MLP neurons of a small language model. Each row is named by its layer, matrix (gate and up: input weights; down: output weights) and neuron, and shows model dimensions 464-559. Each number is 128 + 32 x the weight over its row's rms, rounded and kept within 0 to 255. Numbers have three digits each. A neuron's up and down rows have the sign that makes its largest values positive.
After each neuron's rows, "fires on" lists the tokens most often at its 100 highest values on Wikipedia text that the model never trained on; "fires in" lists the words (lower case) most often at its 100 highest values on Wikipedia text that the model never trained on.

L9.gate814:066077158108143177136096150142098059092146096109074155101145161129122151133176124148143133149084157145163113126126141093121143187081128098110136185199165092071119087126136125103132143162151146166157156147152131070055114127180089152126139104072093176144123128105139111185066111142191135163
L9.up814:109150207146158166149146104104135114141128104148134133079155048142165204130064143099163091149183126129084152142120161140162062203144127095121151163100210129140186110140129102121096120102161124139108136136137117106177164065139159129119050138196171170110140123109163100163121157134076124177
L9.down814:179117149194132143149139174113163142124120170192101085154142162100126183148072159215170095126157159059164099130117165176189134135112096170101156097133138075088113137125151130095108138143058119172088206096142097081130145138120179147132054124138120177060109103138091088132158166201111117178
fires on: " was", " were", " been", " be", " being"
fires in: "was", "were", "been", "be", "being"

L9.gate691:136100103091039131157088102135128122111131112110093131098167109090162137114095093131204136133093169062129110176149073156087110189104109115184089116140160086143077183117127153130190127148136099134153122133179129143109092093148160109149176128119063104095110131105124115079125063157154144096
L9.up691:089132138102109140127115078121117122131134140089109109174108116098061170135148081120110126081158149107137147112138077152158142110133143161157134079144109096067152159110110073180098158113113155146140128134142159090149110156103120166149121136172174053135159154139129121100125164110174119119
L9.down691:112192139145179059160122130120105095086101111085122125183176077140150102135114127098100131129124177121096156137069075153156164106103098121184130104158155135090109125068143153127135136108155145121136091200088138070147141166093106160121121139160058127174061038120116102171157133172101101075
fires on: " by", " to", " in", " of", " about"
fires in: "by", "to", "in", "of", "about"

L9.gate1551:119118111074127175154159113096219105090101104169203177131157088178079117114119153183058134080131153108074155158131088112148081153132168108084155127168176129121110140129134141037161102137107139137137134121160118128109119112124159124074115125079078117113077093118143187104199147160201105160
L9.up1551:136083115089086075108125130133085099122080131122112109091109096122191151102109139129134051151109126108126138073164128130110115062052118036118174057204151137123126121057208124150079155104114078172175119147126171199137135092113142130082144143105114142172129214101088132174079097197159131140
L9.down1551:133096106120179121172131164092142096090091088162089115179101171092198121151128112126135132114177084132095115161132108125148065138113093094121159147141112145128075125123180124167133134096139115096173138166142076135120153148170135159133094155096151094138120191133081149132144120127103142106
fires on: " had", " have", " to", " not", " already", " having"
fires in: "had", "have", "to", "not", "already", "having"

L9.gate274:083078120076103137077131164101182123163105069112213113126110073079029126113101135128104159075159130140079219132094192171120145167119168164121134107145128123130170147123165099066186111105100099076182011181148182162111093156107145139119137103117124121094105046127111154158091095134102125125
L9.up274:161137143142153102105154181099166146095148109121141060130079132101077131122108136122054153107133125118144095172139104093103162146065160118124123122144198118187197098058150154097127093110106130136170088162141147153179078138151169133124147160086129105172101089214169121161083160126109136155
L9.down274:149122106149102093105089128082157139208105124115129133192056136105102129145173075096080104136136136081101190141086128078095132177129151120095129114113152089147143127091121086131167139157165126134100101108111135137110139162172147146138169102136125123127123138140128160125105178120088148142
fires on: " at", " the", " of", " from", " attended", " to"
fires in: "at", "the", "of", "from", "attended", "to"

L9.gate2169:145071127105094109097108086112100086096140145105152152123134128113124199081115115180148114142107120151124125134153094133143179114132166102117171075106127136149161102118186166119122151117143153127136049145142148155115099075124111125086115144091066230190152216124126125103107090134136101140
L9.up2169:116169092112136176114106167108134140220080172095165206088152080118168136113131126136098116111150102163131091134065143127134135113143079068136092157174146095141120132136138111117123097151057097063130139116116107105130168145133116159132110082155088110091083131102133167093130091123113144159
L9.down2169:165103118088148114153123176144094083209112123075071154106082121168092075146100098067155192142180122093100070099165100136094115097102142146203134139157121070129132136126188181135100123075171100141132101111153102143189121156151114133194108086151112103187126150128166139166161140110131089138
fires on: "0", " to", " by"
fires in: "0", "to", "by"

L11.gate2296:104086156081166140150181111176107160099126091106097114055108152117111109105132134153052073152139107128155159076118089132108133097092176142112166081134091131133114115136121080197062174119111070082143076143161076084164085142163143186091138160127129157174112148133157151094125124099139113114
L11.up2296:165123104079036130090122078124112120108185106110138167061136137123107117187118140154150117111104137171174143094168150074140160115118075097049163170074131110098098121109125136097151068131097128194140081125088093090056085167063163107196106115119100074142185137144110134109129072147167129159
L11.down2296:109150127102105125158154142093135091121141126134149058127177108184122088128133136146033142115152123149084125141183145206117131166092110090103105114128156173108142141108197124154132124189104127156064124101131179147179130095153094170137108103126123100079095111158099092165144113138151160166
fires on: " to", " and", " until", " age", "9"
fires in: "to", "and", "until", "age"

L11.gate228:136097138111143134136167114161141095157135143107123118130137106130122108140073072105136151119089158090150109100204139148104229113091157162173115122106159117133174070121122129156137148172099131161096114146149185113111151125142147128122186122148147132166126122112138193108146146040089117163
L11.up228:071126140101164127081184136169053120070139116109078165139123133132145122090169097129118116095051112121097131162201121085157163055148131120114154114123158145033101117101173149130107115136170123146157123075149130122137133101114120139129042149092177131087084105149154121101122182127132101169
L11.down228:132037110080150145087097108162077123132163122091135166190159120112146136126077185070160151115143047183121095162131104109075102153150210112183125139164151156038155154125106110148117158141117173117147168165090065103165146109098107075123172157120125133150120100085123121131102065118123065079
fires on: " as", " of", " by", " in"
fires in: "as", "of", "by", "in"

L9.gate1618:181185213127140044127147186130166130095136076165088122137124116094136191164097127168090106147072095136120106151133111154136138169088093163169098130138179101105144175183126137107159084100129098049151110151119119082090142120158165138110152116163082098094157143099173131158122151177118176150
L9.up1618:178133127116157057075148180119130103109160114151096134082099131123133153108161119162078135103123105106167138156121142146164143134037165099118140143170150130131132093131120133065157159167145125099146153148081184148163122097140139115178177130100095121090147166063123181162129196145077131113
L9.down1618:169110107152118089119190133125164163196110151127151137119116077130128134134132127194079115151115117114123128154164104140130132150101178125103090096108139062162108077104132099140126209099114151090100132147109122118170155123109201083185151165131149102039117137153137155208144171150087127137
fires on: " in", " at", " during", " of", " a", " to"
fires in: "at", "in", "during", "of", "a", "to"

L9.gate870:128156085172064131125161137063117122152129140131132113182148115155122124164135118163155116184144093106118136121161117136110134091110139121159137174157128148129115094143055117120119125095112160125146123097175135162137146134112141182164144177158105112116125135187110098135087163120125157162
L9.up870:131126128077153086147129147101065184152105136124160190130177139104100138115164159116087139084091174126126118115170135144195196122135123108152091088080166142108105132163162111166132102106121134131123117153122113111104118127114148099145142126108116194200070147098182134187134081174129128160
L9.down870:141129106132148146148120150114158136178107082146131150097130091146087142125105154148028145112120142143155131133191076080099186069137131136087122083133139127127079080149080124157168157097172125126102073142115118093132154136146144115165120144134125131068094130106123103143169167124167137133
fires on: " of", " and", " during", " with"
fires in: "of", "and", "during", "with"

L9.gate414:144100152114094143162104136114139157131130166111068147099110123100104138102143151161133168084088123152086122147118194148137103096095131050124134134157165129166104130085126139139148125112083127139199136192118128098088161085119091158166097130138153067147140096201139128138113100117124106091
L9.up414:118110135121161140127082186174156105084170151161145123170139101126107119089087192091131136105124125202112140170096140190108078128092156144129089186167193160110148109103136175133071121152190112151154139123154164110180141095116127141084167179102116101132118138154127149144154139127111100164
L9.down414:089161097146118164123081119136135119127144117107136138136102098132114152140134118195155161124115214129046121129161121143095183157110140083097109098119112138147153107137151113175127169098106120103039206160099121094091098124110160070121105097115102094113144109159140050122135156090122108163
fires on: " the", " former", " by", " two", " of", " and"
fires in: "the", "former", "by", "two", "of", "and"

L9.gate390:138135123180222107133139124107130156133168168120085149129155101098124108156169109074127121127124173115165154098148146135144116167113139165154094101135126062149134119167094124178152066113091097152053076143102100122109098109121157134184154086154129093174115123113137103117157098173074085153
L9.up390:147117127124120177150114105133182167159159096134097161134185161135130121138113171185109134104130099133148105130066115138088139112169135156154167161153138134154094069136180191128160145171088121109151128139149079183109177087138106159131092073092166146129184064142091108126096165162134128075
L9.down390:152105094103214085116117153163108163105133101157110102144171175127102101162121127174166106133108164191119103154141173130123131116104175149167118188133121141129146162158101141080134119153174123095137152121134147169123120128137067128133137121088146147087145158080153121086087099149155124155
fires on: "1"
fires in: "1", "10", "11", "12", "14", "second"

L9.gate1471:142086108119135125153190120090123198125155142126143077122135184098102133186157122105156142140144166094087149109099149111120167163163115121089093097162169128111166097102115143056130118103170151140126118144173138131142097138121131152144172152123120120148152175122104103106129096105155144116
L9.up1471:139100151092111067092094182137161104109156096147133115132121116124116166135154172167115118092111128137134129062102081164090147139166090099127142163121142149114086112094090139121076116114127163192152104174140120142169124135062104122127179106100134104090179165109145121041071167128152133109
L9.down1471:115139177143102111070154115066124121123136189113136201135130150092116181147118120128149145130142115157085104124071155139094126143076128132124163166142153093101135096114141146132169169096117082110153104117173121171110054148108141148104103162120097089137153133198132115115095087128120105159
fires on: " at", " with", " At"
fires in: "at", "with", "atoms"

L11.gate2172:088115081136143060176078093136077175117171046155166150112114077165120106134104116164158132141133123111144158155076125170109142127084106109098120111145158156111161116109156162136159126151071070134154105139117153063113090124093104104087147134099154091128131175098150136111159164127110217121
L11.up2172:111136089140143119194102131154149072147069118131103130135159140187144122142119173154094127166155138117111085127105162093097074085131131144128072176125119210042059146155090136157101149141108143136120126129125090125151153118113186131107155162087158062142139106122165116156093203133180095110
L11.down2172:092144134118148157102148109162130135139130191154144108144105144190187098129077094079165115178191137131103162145056109119080144114191094127140109094150102142099175104123121128101077165150123168142107097123093141177085203149155145118074159111108130148124149101093152119159134140134143083091
fires on: " with", " of", " by", " along", " killing"
fires in: "with", "of", "by", "along", "killing"

L9.gate732:144095172166102158135121121150165167160135136119098105111122141142142120094141152126143129108119166123113109087108080086124105155167125122118137115138160101136087124150178148113098113097116134142153092152104128093137153127154068141207146119065028093101155135165157148116089078098124189124
L9.up732:128139104087190094145143192161112052181053128113092069171158174146102124122124076134089121092151181094113125129122108107136160053114126129102178213136121110157143122143161199109105055134150122164087141157117160139179122148113159121181115169135115103143171142118119170117189130200099136117
L9.down732:182097139134163158113169122132101044112123107099110142135059147140105186157082153132132145172124151136155152048107081052179137047144145125155139133113139145072100072112093135108144147121102192133114115130104144115171100088094123164131106165123161106152142194087081111146171113085115099133
fires on: " the", " his", "s", " its", " their", " her"
fires in: "the", "his", "s", "its", "their"

L9.gate580:094096153119127127126144130142141091142139103119125164139126113130110130165146111126119136133108064191131088098167116111139145084159137147141188153193132145105099108122190165115137159133155080143142128115110100140108144173124174142120140130131171106099134112130145163151075114092107208169
L9.up580:060130102135140123105113073102101124121141089154116184142164120231098148124106158164140090113131151176143100153166133153107162163139085134136152168129120130114160077175140135085108123096152096090109072104137119135171109156145143137184099118111155130146047132179118194088123160114164137138
L9.down580:159151155121124127122131088127154182149139158086102158087119132138164114170152124124153138113069142140133163093113121128167108123072131148108145083139163158094147089105155124121109173104126129150085118148139089175156110129198085172132188138187116130095129215051155103155079089110132111142
fires on: " to", " of", " in", " from", " for", " as"
fires in: "to", "of", "in", "from", "for", "as"

L11.gate1825:141130040130155179110099116078117171174146049113134146126150096156136134163115138099151090125130082122131115142178118163170154146106131145100106127108112082078109106112209168115176100139100097153120099145042105186070145124126194114057127136134119073160129117068155112084150116098069156142
L11.up1825:191156174162119098110144183127138099084134178147112151120169144116137118131138120135098059111125122094117182173148022142148109113087111099133119150084145084214161166090150137118094141130090189129135096150131090141123097149117109121088112175208122140142155115086092139138110152135111111180
L11.down1825:127175151177152158121138129105112139149082128099154151086139135135135132154127183127186089073122147067166131180163105119175135080137164115156114168084181127188135108082135145149151096114095153127144098113057098134141078109171177130116153085162146130146178137101086103186168112147133140168
fires on: " had", " were", " was", " could"
fires in: "had", "were", "was", "could"

L11.gate627:106111114089023139136131119154091137154189122137170161155108042133150121093104196139084138085064174142173080106120135122089140124125119166090150030145163166105078166123118157108107085133090136177156120141132085118092151127133084125164141129144153102169159156132121151151116123125144144078
L11.up627:138121103155111105115204122142120107132151081144190102085127122137120158144105167181183101110118149162134095153141131116114129108162108149094131091174097069069190135180160117147120128169136030153115150097083089091123169151139143150154094141084137147187112154136169154155139022102113151122
L11.down627:126186155112059151120162182098058144124129125204138097120145110094108159086153188163143099125152186110132136110219143148159150094164149191100190134143131115140119080138153148147153057209115106116080094095077137149104126098114162176204085139164123119155189138118105056118133121099158123076
fires on: " had", " have", " has", " the"
fires in: "had", "have", "has", "the"

L11.gate762:142149160039136121149086150082170091129116077153104157087103199131084146160149082128169076131140172109102119170098073149071122126074109086160155095121168116123111107071141138112157159119092145172072057107108178150140106117124144118107155068146134086124130119117191103156129116129119085151
L11.up762:060106095158121106142094190079084111110084137139069116126116110170148125133139128134143098149126127159156104137092136138097164116135153099106104188093144122122150150168175139080131124109093063127139158176168180110102085103137144137146160138159161154133077138148157175135073105090137123128
L11.down762:141065106125140100068099166109116150086123155044149135120082122196107111132158139149103143154073146106081088128113100172171115138162085147094069123112192137120154137102121127150105106124060115158159178113121143070122135107106104086063110099080127163156102096116114125141163107121123133198
fires on: " with", " and", " by", " to", " of", " alongside"
fires in: "with", "and", "by", "to", "of", "alongside"

L9.gate481:102075139136089125063086105132094141151119140110152130161116152141140172166103109114112084146109141144165118107188067107101129177172094129168093123155109130128143134101162138149114132130104171134121134127162133106150116128076180121118170127126128178142152086102146149160139149126097127183
L9.up481:128104143153092159132211077087114100146136144134118135146161087173148158145119158138112145166105135128133121128165130105098096082167067106135120099165191136155182154142151083147141168129117146150135129124180147140090075171115130147113161141116107141017187114097081109162128127034138132182
L9.down481:134156095187109139159138137129178138096065133170092126111113116116083142109065153109133137138083152159147112182097183132050080180173150115129117153148154119114147086097150121174186130146091150122115169176113124132097138128109079156094170118068112086081096082035177170125122154126144106167
fires on: "4", "3", " three", " two", " top", " left"
fires in: "three", "two", "left", "4", "top", "one"

L9.gate1974:092140137176153159157187077131070083159080063143127074082110129148104111101130123120163157142103180092115157131143186175107124144079169107148117116198156149104179175136082180135131106106158098151123067128090136130088128091145135115118101195135149139090118130074109168102154116153101172115
L9.up1974:091142094075115188062151128130115117155144094141133144157152112153101074099086191129133117115143170143084117134133154154056127180160111092181130123097178177132118048090130199114095093098147138121136124121172083072093184057120103161101159126113142132094105140053159142115105116122146176158
L9.down1974:096123109147158180160143078144136086173142101109135107106090107093190103085159051106144151102123150121152127101124150180147152164163167084109143122111163123155188065140066121123050147113106142141064105215111088151113134121143167103111093155127177129118147125121129142125114120153116099123
fires on: " by", " of", " with", " to", " married"
fires in: "by", "of", "with", "to", "married"

L9.gate1039:131097117129136136170155109157040075174163101118109134142154126127083091190156102089090108145072078122081104082154137125127132119112146100163086143130115152130111140135113057147122158193105143096123124107147176129108127084123104132118139151109132146085102115196138120124081113139097161155
L9.up1039:167152136132091127104179077093160189103116107105148097148156151096103107158129086112155061215082156153089195101184079101157105133111068137116126147105151119197112155112205139123143081123127120156088062103140092018111141098131170118110146075142143126151102107064125125109151179094113117087
L9.down1039:066144101123132143096153202125090108138137116100113161165180151136122117164093092099127098072096149138157041121130092136163109109149167107126104138091093128125117135048150117097143110128130092170073054113144157100125098133102120180138087086116154114179077117083113174161149142106116110040
fires on: " to", "to"
fires in: "to"

L9.gate762:180152116161188134158118149108120124145078090139174103121172106125102136158124144166098127145069123152099159138125166225092101100071130094161092142173148145110136116104077165164136131070094125126107195068101130130115135145143147105107112160164138124158118182142084138116127122124138156118
L9.up762:107148111170111135138109111143146134109146123137122107095133140101173102008161088135150091094140102146116110169101114077136078166191137094173062104124137129182166104115046137114124134098114133129118143103165151114059164123083124088098145170076152164117164121123103192092113111159128093140
L9.down762:151107139126090144206148169118089131160108093149140119123113104197099155121158055123114160133128155157121075076098148135090125093099125093151145128184140081095104107129080200086134145105056123142073157090098131121089129130156181104119116132103127140147161134083121157087088118098095098115
fires on: " the", "ö"
fires in: "the"

L9.gate193:150161151058172100175153116130143145072127104156094129083072136135091150055105160184146094112050124102147138137100127167172139184150079159185117084176151130144135063147156094028159172102142157077140148139125185122115095179152133116137178153149126111107098129128146096129134153138134097119
L9.up193:146096168128217121054141090114119092147116086162136050070089155093137117111141195119184108139097100070133148158125135087183128113162166085109145149213139120132161081177135062124170156138084142128130120127151107158121155134130178143101166133113100177069127134092065148138164082121114169153
L9.down193:175144097161110127148128096068126188094122080151104109121115105156157113030143118153084128141140149155102131129137125110077058161129135138133151082158186102171138030186129125074139157130137076124150161144174102102108098136103106157134123135143181172072119177120130120183082119146131131163
fires on: " was", " been", " first", " were"
fires in: "was", "been", "first", "were"

L11.gate893:095110071122203107111112077155183138090085092143171127190140100139135144122106134145091116138105095114145091136130144085142162152103186160167134113128113144127127128167147146173137086069127085108093086133138105087056176079174138132088141163096152145082108125119128169100105127082166080152
L11.up893:141114120132214180103103158129116106122078085102123162177128105154053169120146083165108152205110076092103170152115077121093134107121145113128160133120147132114140101134145084170174096130160123121097079129101163163120142112097118148138091078137186117064131152098112160157172153121095110075
L11.down893:111152171085096178154107154149151133173124023085113188138122137107082044184152196049185173098094095114160140097096101106142144103131108157184102169102144118115131136089137151096183124094114112151061113086124142090117130155124119113139116096089186184159138105171168135132128088133153165107
fires on: " to", " of"
fires in: "to", "of"

L9.gate1819:088144043150089102096171141128125157120163142128132158131091142113126121126157097164077103125093151080113132156143120135129101137122127104134159184088147088094082202144102056119171181157158150118129139136107104082063158140210119091123208155141105085065144148130136150211091139112107041153
L9.up1819:122110080127158130102136119123156089095132129149140091105143111126087057109073106132132115067157085167149100190165117124095139139157096122093140137100116163097092121130181146126080078145135045097143167130147056108157133173141055145122102122138167157072133079095192138139066146159092136155
L9.down1819:124114095131141116140093107155118133132112141152104165102088146108103091077078125104080134124108132130150097109145123102116113127159123115127127095132201108096117182092116116102148160079110058088102121105134144121142145166129122131168159109133091082137143052177134171105175136142149179148
fires on: " of", " and", " in", "Early"
fires in: "of", "and", "in", "early"

L9.gate1787:121114134180113066132143113127148121123183131115158072173131138112176145161143139093197110123137097109100189152131091118096155171131120152112156117114147096123151125206146177145087161167153131125147144189133133082160121143055121123149159059151110115105118121180084109097135151126055158184
L9.up1787:121158113153098122155087223154163131125092146115068073123111084097170132158130131133112103128127078100125147129188162118042142112137141067064105147125116110128080125111095143163078166176132182118196181160137150092112088153075121119157168105150117157079055172218137113085140122144135082123
L9.down1787:147159111123079106143137144109114094120120171140174127106116177100131138156147090089152147153113103150125185159145102134081079135113156088094189123098154109135155159112157107154156147183152102122109191146140146148149092124115112129146102146115148106131140109122124151111119166145153079111
fires on: " her", "s", " his", " its", " their", " the"
fires in: "her", "s", "his", "its", "their", "the"

L9.gate168:145116123141150111116116184141047077149098105134096142163070142100166071169160094072169158149131152084093168140203135167152190107126155095130183127137180192188113172135115105055123167109160123147157103158146150162134174101126120180141107135117108091092150102102058118176116148119153109178
L9.up168:167160129093163148093179111176178111143078054126074115135180141150136111099149076162133087142195105136148183133126133182174167083154148085110069111154131132144139174146155154124171173162188161149095147168142139139094118156095160144175115121147132096153140118143104098146169128058057082177
L9.down168:132134054064066124068164157127139134119118167135148144084143117072159131149128150129134141101141138104141148147152103131158128098096122095110131084150156118059152122160195076119128166154137134178115164090115150120138120066113156203129123105150121053108126167103081149138145211128087138183
fires on: " his", " its", "s", " their", " whose", "ial"
fires in: "his", "its", "s", "their", "whose"

L9.gate1589:136145087129130137172119054232131121141055059109101081148175090154115092121103140107107082144104116037142126093110123102125111126138077145079131113119190175156100120113143114148077149130134113150112114144114092091104128128114127080052178169147080084120093125148106147108140140144111164185
L9.up1589:160165120139113060145150129145185160099098039170118125156078114133141160172105101142129132188194150157149121158114167086135081110147118120126116105071101132141099200128158103139182152170132125092090142126115086164118115135127159171150163091137199075085161169075121141075173113143121142102
L9.down1589:118106151091106103098112142134105097135135121095059094124185097059113178149128142168161098135135053110163137113157147143069130136116134118152072117096167094162193161151116179138125128043086114098166118151116134153111120136117133170101161140161119103145111145127126108088116152156120119067
fires on: " from", " in", " to", " of", " for"
fires in: "from", "in", "for", "to", "of"

L9.gate773:127151103169094098123138120133149195098106131161116114142132179127198143125221131164200109187134101145111094069083120112115100149114126076148095151175126184109137102100117143149164092077147128109099099089110080110128177188145094122133118161167051119149118167184128138167113156166157097159
L9.up773:140181145129128110107111140125142075142173140093098077088146105112084154171128099112091148148101123158075160074225122090118138115203102114123129097126167135212096117146129141060102148108141161143129111141168087134132133133114184145164126163117101178155219125070122125116124141131139172101
L9.down773:143137107078132078124138118126203119127143132129091123170171099137116112091112084120129205092175140152169180149162184127062103057174158150061121154163156083129165104093120145097200120142069127145122171059104182146102119089109114140182098067101127122147078151121139116087163125115151117126
fires on: " a", " the"
fires in: "a", "the"

L9.gate1023:145144097115126123107079098157100077118133082107090086148150084149145114113107102140149118127135167151132152113142128129142138125125162122237042101126133170089071135175107116057140173085119142109184142174136147138120188118174114104097106115152149144117126151123171105135128125129148182100
L9.up1023:144127037149109154104054153128135101126170115145145087206107123177161121167105105163118123105085143146150164126104130119101132076140180105111110140142129191193077066146112091131135131144104139100121103208146152193123081152148114109141091127087191150112112116118146139148162134092124117081
L9.down1023:168112096133101168094106132153131167138119063176141046137140133128053162124138111125130086137178167167149113108122148089162146131122120143113172157129161195154179143130109132092117132163105138127086108139170169119113105159155153152152072098112136166144152085101174115125135160152146128086
fires on: " to", " To"
fires in: "to"

L11.gate630:133148115137075128122086168061168120085085090164158115091107144173192136144146154139100140183164180094142113146094097095110132093114122078153126106143145168095087116141159118090156163133038094109123084157141123172077172151124188126152130114113094094105137153053118156072145120093142119141
L11.up630:143117111116162151163159133104117103097198054113113123096096099169095148156088136124077040113119125079111209168191155099172126102120104122105167176103118108146158142132145159152125132145121163084164149104153063141112207112102116128165117178149096159096081148121048090123111077092101111082
L11.down630:146143115176158131133101149102144093141105109079123110123186079146163129140103171158113082114159098107126086126165140130171115127174133123114149135127121119169138050145125163159175121136150118141183132107124072132153110119141155193120110098120149157125070125179074131131121121117112101122
fires on: " had", " have", " having"
fires in: "had", "have", "having"

L9.gate1495:066073174150136097151134155131112104166141143110133089095108116135106113099156094088110139147125132131156108182074065100134184144084063138097169150184205150140084106158212145091163123132134191115159121149126121177084157136119054081136160126100163142119080125126056111119134098140092176177
L9.up1495:097153103116101155112122155120133096080132117132120170036162135092104169058087153146105080097141163104139100188155088168144126127183114090100058148106149101129153079116139140117119148106109180111138082123197120134126030095168088130127174099150098104084118119120121111060172107109121071179
L9.down1495:142135169090110116134080115066113158169143092124081233126158154117138169162101131131162104139119149097161116164100183183126139158091122120121188096153129102174114153136095159182115108152100095144132135101146082114148135115116108190119109153177207128194155134125114159144109062068147118110
fires on: " of", " on", " for", " with", " a"
fires in: "of", "on", "for", "with", "a", "upon"

L9.gate2263:095040147082121185113097037139140113135091144147104106195096075130140132143088083099141131114118153100151148139128130096146197104159072121172094148106156147161156098108204116120145120169100137133076077163092158134093146122210140139120130129135138110119107099112125124122144146154118125171
L9.up2263:144108111095198098152165112177112089220197146114093096142113136127112092094139138123117120116144163090138211086112132145084145115120119136124116180117129145124096118110071188085165128094089182164169105112108165089151135081144129177154087099092186136105162126178148171118148103110084114129
L9.down2263:082115145143089128096151164126111130087080110168127138189205155121086098194099110090127113085135125077123149089104068076195129144143208107121128142099170107117093098160151110124154211152132130128089140130138090111157144170136145112109110132128110164101193088126130167171088118138122132132
fires on: " to", "Mar", "to", " Latin", " Roman"
fires in: "to", "latin", "roman", "victoire", "marathi"

L9.gate678:105132143137178116135127186105116083165112099121120085139129121119191129139186038107119107163152149107151190147137101123162097106144099119144093114129146131118099107170167111105138085148143130129096170084149189108102139113038149138121146134107154095165122100140152148126203105104103113133
L9.up678:078146136133117101078167098145141068164150113147094164096108148136130103177057151179082116103175133131090106102115104082101150095164141124118119124096122177151103181106149173183172131149121111158122099148155076125162088120125139182130133125131162125118134109108087112161107140160107179152
L9.down678:164081163081140143114108127119139161140109151075140112119098162154154129089128092117124140060098147084103150145165129130132178126073127120130163123129081155116172130143162095175107100113107069162177114129087104060132151130119122131123081163163091077172130132138144071131087091146080148225
fires on: " the", " his", "s", " by", " from", "u"
fires in: "the", "his", "s", "by", "from"

L9.gate457:091159142180117204137118096123141150122119118180117079183148188169188119097146133178166127145175100103090048161137072200085147172161119090110151146105059127147070082121144186136161100110099134179129096088187096143136161137147047139147144118159101157145138106121143138152122099156132130169
L9.up457:123142157115151097106100102120162143049112129138102150116099142109127129043112162105057099108136142145101127123111126077132093114113150059158110147082084183155123144154137112138175158154132175103116144103155108071105130102135136146117108150089088133074087185152101043157114056167135127147
L9.down457:098164135135161124079111162061096118121082157172118185108044149112127105113119177105138130110125185082142120195111119129171090122096166120113122128089103150110075129184079082158145165079100170118133107055117148167142090131064106106158150115083154092077088096177112126083154097152187142157
fires on: " The", " many", " most", " some"
fires in: "the", "most", "many", "some"

L9.gate1395:138128121130130145063163074119132154106085163108118065115098098129096097146074157103137137117125096097136094200161035167016149143106137147165117171187173173143127103140100129166061140137108104144089135115150113066111097136161145113084148127166106129119156104114068143140072094146153110113
L9.up1395:103115082090086180099160079158105153122084149163122109194117142161174158142172056127099071159178149140172143160122101184099141095140127081155078166158136153092168156127107110149146187096131138109136159129174137164126144174104132116087174144119174125127095095138142166114083063124123181135
L9.down1395:131107160098148079179130131133140121104123151113081104127145156137077140155148106063133096119129154158153103105119160160112113147130112106099109142104074106093109064132153148085093129173139107134164088205131109126072081108134164089113130071156123131147130070099098076138164162096110072115
fires on: " to", " I", " in", " on", " of", " he"
fires in: "to", "in", "i", "on", "of", "he"